{"norm_place": "pre", "qk_norm": false, "bias": "all", "tie_embeddings": true, "parallel_block": false, "lr": 0.0163, "schedule": "wsd", "train_tokens": 654900000, "steps": 4997, "dataset": "wikipedia_en"}
MLP neurons of a small language model. Each row is named by its layer, matrix (up: input weights) and neuron, and shows model dimensions 16-111. Each number is 200 + 20 x the weight over its row's rms, rounded and kept within 0 to 999.
After each neuron's rows, "fires on" lists the tokens most often at its 100 highest values on Wikipedia text that the model never trained on.

L13.up529,188,201,274,220,200,211,225,208,183,185,233,194,221,257,226,210,180,200,200,181,180,229,187,179,178,156,209,194,193,246,217,191,206,195,209,213,222,165,200,181,213,217,185,214,205,226,159,174,182,179,221,226,219,185,214,208,213,205,185,195,178,203,183,155,184,201,218,169,189,178,181,198,179,230,203,186,205,183,206,216,212,187,214,198,165,181,190,231,209,182,204,221,177,203,191,203
fires on: "\n"

L2.up541,174,223,181,169,194,171,194,190,226,217,200,170,237,200,190,204,184,185,212,200,210,194,179,207,180,194,224,206,216,189,186,193,201,183,235,188,192,227,210,196,184,190,164,203,188,186,222,203,219,217,201,199,180,207,224,183,207,197,218,155,189,209,213,221,212,249,190,225,203,179,199,196,173,196,203,207,190,157,221,229,222,209,236,194,184,218,203,139,186,218,196,182,243,207,149,179
fires on: " fa", "ap", " up", " speed", " inst"

L7.up517,191,199,183,226,227,178,209,182,207,164,202,176,177,206,171,177,226,206,230,222,192,201,239,213,204,207,183,204,226,207,209,170,197,186,195,234,195,193,200,210,193,214,200,166,224,219,193,181,208,187,183,176,160,223,214,220,181,203,195,209,207,178,205,211,195,195,185,207,181,196,223,177,209,204,215,167,205,213,181,240,187,231,222,243,182,230,199,209,219,175,223,152,194,199,186,173
fires on: " |", " 1", "+", " 0", "ing"

L5.up168,191,197,180,248,226,196,241,175,198,186,189,178,189,188,222,220,201,219,203,162,222,170,178,215,213,191,189,202,209,247,211,189,163,181,230,198,178,211,216,179,153,230,191,217,193,215,194,194,190,171,210,189,216,193,192,205,201,173,210,172,184,224,184,178,214,209,249,208,196,185,223,207,196,209,166,213,222,223,189,225,183,190,215,205,187,238,214,228,172,168,195,188,197,202,174,239
fires on: "s", "es", "ages", " is", "ices", "ure"

L4.up444,210,211,215,263,195,163,195,163,185,210,217,227,201,169,190,238,208,202,192,235,206,212,182,186,184,209,206,191,187,198,261,170,218,205,192,197,219,206,184,214,249,180,224,184,188,208,199,206,195,182,184,183,171,194,199,203,173,190,215,190,193,218,213,210,216,188,198,181,210,216,211,218,192,201,193,208,190,185,224,200,212,202,185,186,208,168,218,198,162,231,213,185,168,183,214,192
fires on: "=", " ="

L4.up72,203,216,196,202,229,205,211,237,191,190,199,185,178,210,188,194,191,223,222,174,220,219,186,215,197,195,188,200,199,242,186,196,217,165,186,209,180,228,200,187,216,197,212,172,165,175,197,170,229,230,198,219,209,173,210,206,243,190,210,238,142,201,222,225,209,170,208,223,206,188,235,199,191,182,190,167,196,196,215,201,213,185,183,196,201,220,213,174,192,209,187,186,231,214,189,182
fires on: " |", ";", "il", " medalist"

L13.up192,165,210,217,200,178,190,212,191,161,178,216,154,183,174,186,208,238,173,218,199,205,203,233,218,165,195,200,208,206,212,156,228,218,195,225,181,186,228,203,237,202,182,197,198,174,219,196,174,220,225,161,179,158,177,170,230,197,217,197,174,221,236,193,210,194,197,180,208,185,237,201,178,197,218,243,203,214,183,239,212,182,185,192,207,224,184,218,189,209,190,195,194,194,229,176,196
fires on: "-", " |", " Gi", "g", "/"

L10.up51,207,164,189,204,185,191,200,168,202,156,219,171,187,177,171,245,225,234,189,211,212,161,244,165,153,203,188,192,190,213,233,178,177,207,228,208,224,213,204,223,236,206,211,223,152,153,210,205,194,183,182,216,199,173,189,217,207,177,202,200,211,244,215,211,203,218,208,188,211,215,171,194,173,210,214,230,189,221,241,201,171,181,220,191,211,249,214,205,203,183,194,194,188,170,232,207
fires on: " was", " be", " is", "ly", " also"

L7.up496,201,196,153,229,207,205,217,232,174,210,177,207,192,194,171,199,199,204,166,208,182,251,207,198,197,213,182,179,200,235,152,200,201,201,179,190,193,182,215,191,189,185,180,227,192,174,194,211,189,221,202,178,221,235,202,201,212,196,186,211,213,183,216,220,230,184,231,193,186,199,204,211,166,182,181,207,215,211,190,167,182,173,225,205,190,177,243,179,186,216,198,163,194,199,208,207
fires on: " =", "the", " (", " is", " of"

L8.up516,211,207,182,189,216,199,200,215,201,192,203,209,198,224,195,215,232,206,191,219,225,199,160,193,179,192,209,235,210,212,183,201,212,176,191,184,185,189,202,215,194,220,181,211,164,198,207,195,202,182,235,189,187,180,236,180,202,172,212,213,230,173,213,158,183,198,201,184,194,177,204,179,158,185,190,210,200,197,171,141,244,207,226,218,189,210,197,202,234,186,198,247,209,185,245,195
fires on: ".", " –", " |", ")", "–", ","

L13.up289,208,154,213,174,204,189,166,193,214,177,227,199,235,178,237,200,179,167,181,203,178,195,197,181,166,190,196,228,237,185,185,238,186,184,235,187,211,219,204,213,184,202,175,173,205,214,169,195,214,223,201,221,175,190,163,199,193,217,231,216,204,190,216,170,212,179,186,179,199,200,218,193,176,194,204,188,183,212,189,186,172,178,223,195,217,204,225,201,199,200,235,160,215,211,206,194
fires on: "|", "-", " (", "–", " and"

L4.up312,206,221,181,193,200,183,184,241,186,184,196,204,243,209,196,206,219,193,214,220,211,225,219,191,199,192,184,215,237,235,227,170,195,199,191,203,183,177,155,208,193,218,197,144,209,198,186,188,186,219,180,210,196,191,184,225,202,174,202,194,166,209,208,208,235,192,200,193,215,206,226,199,184,212,189,183,215,155,209,211,206,186,198,219,198,214,175,190,219,188,208,177,201,190,183,184
fires on: " (", " |", " m"

L13.up700,203,179,181,216,217,214,156,201,183,158,236,190,207,199,188,207,213,217,209,200,200,213,215,192,200,185,190,198,224,246,186,192,198,191,197,234,227,205,163,232,196,206,178,164,207,199,219,216,181,166,162,191,197,190,174,192,199,195,227,213,224,223,201,197,182,154,196,190,185,235,194,199,226,155,279,195,182,205,210,208,160,202,214,192,222,202,226,207,236,184,204,158,203,188,200,195
fires on: " |", "-", " were", " (", " men"

L10.up293,205,201,186,182,192,209,173,199,180,204,219,171,204,204,157,206,214,235,199,203,233,195,196,218,195,197,194,248,197,246,215,240,193,224,220,208,201,178,193,195,167,229,197,220,172,196,222,213,230,208,202,184,215,199,204,225,198,221,208,188,224,147,193,216,197,218,184,184,190,174,191,193,185,206,163,204,216,208,195,204,244,196,202,205,220,211,203,194,194,191,206,231,200,196,208,239
fires on: "'", ",", " is", ")", " was"

L9.up78,217,171,182,197,175,201,193,214,220,186,205,200,201,229,178,200,217,216,149,204,200,131,187,230,198,215,211,187,215,231,216,192,220,179,217,203,199,210,219,217,185,228,222,186,206,164,194,215,185,181,227,208,222,153,204,210,228,215,206,194,180,198,191,199,208,232,235,214,199,176,217,190,154,198,171,235,178,224,222,221,169,175,198,199,169,190,194,224,184,176,192,209,214,199,221,191
fires on: " is", " of"

L4.up417,211,190,215,217,211,186,194,212,250,218,201,212,192,203,218,198,193,229,211,202,212,192,183,192,227,196,212,174,198,215,197,228,169,214,208,204,242,204,194,238,188,220,235,175,195,192,195,228,228,184,206,209,195,189,213,203,201,241,215,200,194,220,212,207,200,242,219,206,174,217,179,216,170,205,194,217,186,184,235,249,190,171,203,202,172,188,183,170,194,195,173,186,200,190,194,175
fires on: "-", " of"

L4.up559,209,210,229,247,211,182,192,191,225,230,189,224,200,166,211,190,198,245,216,173,180,193,170,202,185,250,187,171,212,226,224,189,222,198,173,204,210,184,191,154,221,201,218,210,206,205,191,180,203,209,212,191,222,173,230,182,175,174,231,204,217,217,205,207,183,219,199,184,217,211,209,210,178,219,185,175,165,214,228,163,228,177,233,220,165,206,225,190,198,215,198,181,185,175,218,220
fires on: ":", "=", ")"

L4.up15,226,209,174,226,193,211,199,173,164,237,213,192,181,192,182,214,211,190,200,207,181,235,184,181,189,230,180,206,220,183,211,221,195,186,195,202,207,184,210,190,213,193,219,185,175,235,207,185,186,200,173,184,192,180,213,210,199,188,173,201,222,210,194,219,213,212,234,238,211,148,214,244,157,178,174,218,210,228,180,192,196,206,206,185,217,187,229,203,175,192,210,197,198,195,185,201
fires on: "\n", "=", "alia", "co", "rov", "ography"

L2.up34,211,201,188,196,151,190,225,196,202,187,199,200,191,207,184,216,204,240,169,241,191,234,162,187,189,227,227,167,223,176,217,227,185,194,194,204,184,216,184,175,218,201,207,211,210,212,178,203,206,226,159,200,183,220,164,183,176,206,221,181,207,196,171,178,242,203,186,186,227,208,204,220,190,165,182,182,217,197,198,211,221,199,192,201,180,151,205,201,176,204,178,184,198,203,193,206
fires on: " =", " is", " stars", " pers"

L3.up360,190,191,195,210,214,169,197,174,170,237,201,193,225,202,177,229,247,205,196,245,220,202,187,218,191,244,191,204,207,213,214,180,201,185,167,205,185,194,223,193,198,184,221,204,208,198,196,212,201,190,201,184,216,202,196,222,237,215,223,195,197,188,196,201,206,202,218,181,222,188,201,191,143,206,176,216,186,189,223,222,218,209,233,193,208,234,188,210,198,192,200,157,187,200,203,184
fires on: "="

L7.up478,244,233,209,196,193,194,220,197,171,196,185,201,185,194,179,187,215,218,168,232,186,197,215,144,180,190,213,217,210,199,172,223,202,249,195,194,199,187,251,192,193,217,177,219,216,165,166,197,188,197,222,187,183,227,196,206,212,171,224,187,208,191,181,229,194,230,234,187,172,175,215,183,197,186,203,186,189,199,185,188,243,200,208,218,242,197,190,183,175,207,191,186,208,200,231,224
fires on: "The", "the", " Their"

L7.up334,214,194,239,217,183,199,205,209,212,178,188,227,188,195,192,207,203,185,203,207,202,206,202,210,182,169,185,177,213,219,205,219,163,185,194,197,227,189,220,180,218,211,203,201,231,207,219,190,203,152,177,199,188,221,206,201,205,212,207,200,207,196,225,194,203,173,212,212,209,186,173,211,176,243,232,184,181,212,202,248,212,205,185,197,174,170,197,191,189,168,196,177,209,182,197,192
fires on: "-", "\n", "or"

L5.up306,182,203,205,184,221,183,221,199,183,196,211,189,208,183,233,197,213,246,198,205,210,215,181,184,190,199,165,177,228,207,225,216,224,180,213,203,209,198,185,221,196,201,250,190,227,189,187,213,184,200,185,226,193,180,186,231,208,178,206,221,217,216,173,178,220,197,185,175,225,198,197,181,201,180,207,158,235,193,198,222,185,177,203,237,174,230,205,199,223,190,203,160,196,176,171,208
fires on: " |", ".", "00", "$", " GF"

L2.up121,177,185,224,213,183,188,188,185,203,208,256,159,196,243,186,191,228,230,184,227,202,164,170,198,195,197,219,185,206,178,200,189,238,197,194,199,190,245,192,185,211,218,206,205,178,197,194,160,211,206,201,184,189,222,218,217,216,232,197,176,209,192,205,212,183,214,235,208,225,185,214,201,226,193,205,207,171,174,202,221,186,206,201,208,206,185,190,215,174,190,189,196,165,181,181,206
fires on: "–", " following", " Rec"

L3.up190,201,167,205,215,189,175,228,178,185,218,230,204,201,204,201,216,168,193,202,223,227,185,177,228,194,196,222,206,234,174,214,197,208,186,187,195,198,251,187,186,210,194,168,213,169,186,181,170,211,210,240,199,200,163,212,197,211,188,189,144,171,249,196,189,211,186,198,207,215,239,209,196,213,196,193,236,181,210,168,227,193,192,213,207,194,229,215,172,208,210,182,181,226,171,201,202
fires on: " two", " following", " three", " later", " also", " both"

L13.up742,199,197,203,205,166,208,183,186,179,200,191,227,166,209,203,191,227,188,168,205,210,170,202,196,207,224,180,175,231,240,204,200,184,172,204,198,155,170,182,192,190,261,198,210,190,199,235,207,216,222,196,198,156,181,190,194,219,184,204,239,172,205,203,210,198,230,203,176,204,194,189,162,223,210,191,242,180,221,221,190,203,208,240,184,173,208,240,201,186,174,182,169,172,192,210,197
fires on: " is", "ly", "ale", " also"

L3.up442,237,246,180,233,227,183,195,208,187,179,204,195,184,213,189,219,238,190,188,238,210,212,180,212,191,180,188,200,224,216,211,164,164,175,193,187,200,199,198,196,221,196,194,187,179,226,215,206,185,212,198,211,214,200,204,212,212,177,190,202,175,184,242,224,201,166,168,176,271,211,236,214,181,183,179,166,200,191,214,227,209,204,173,245,197,213,206,165,207,201,193,209,175,166,220,198
fires on: ";", " m", "%"

L3.up609,214,217,184,206,189,204,233,226,173,180,243,182,189,174,171,226,199,221,212,224,182,169,194,205,199,221,221,171,204,192,207,177,195,171,194,225,211,222,216,193,227,208,207,221,193,189,172,171,225,223,204,200,179,185,174,185,228,219,199,196,203,182,190,203,190,208,201,190,181,184,212,218,211,228,175,236,189,152,222,168,202,223,231,195,204,192,181,200,197,207,176,170,190,206,211,193
fires on: " station", " /", "be", " railway", " line", ";"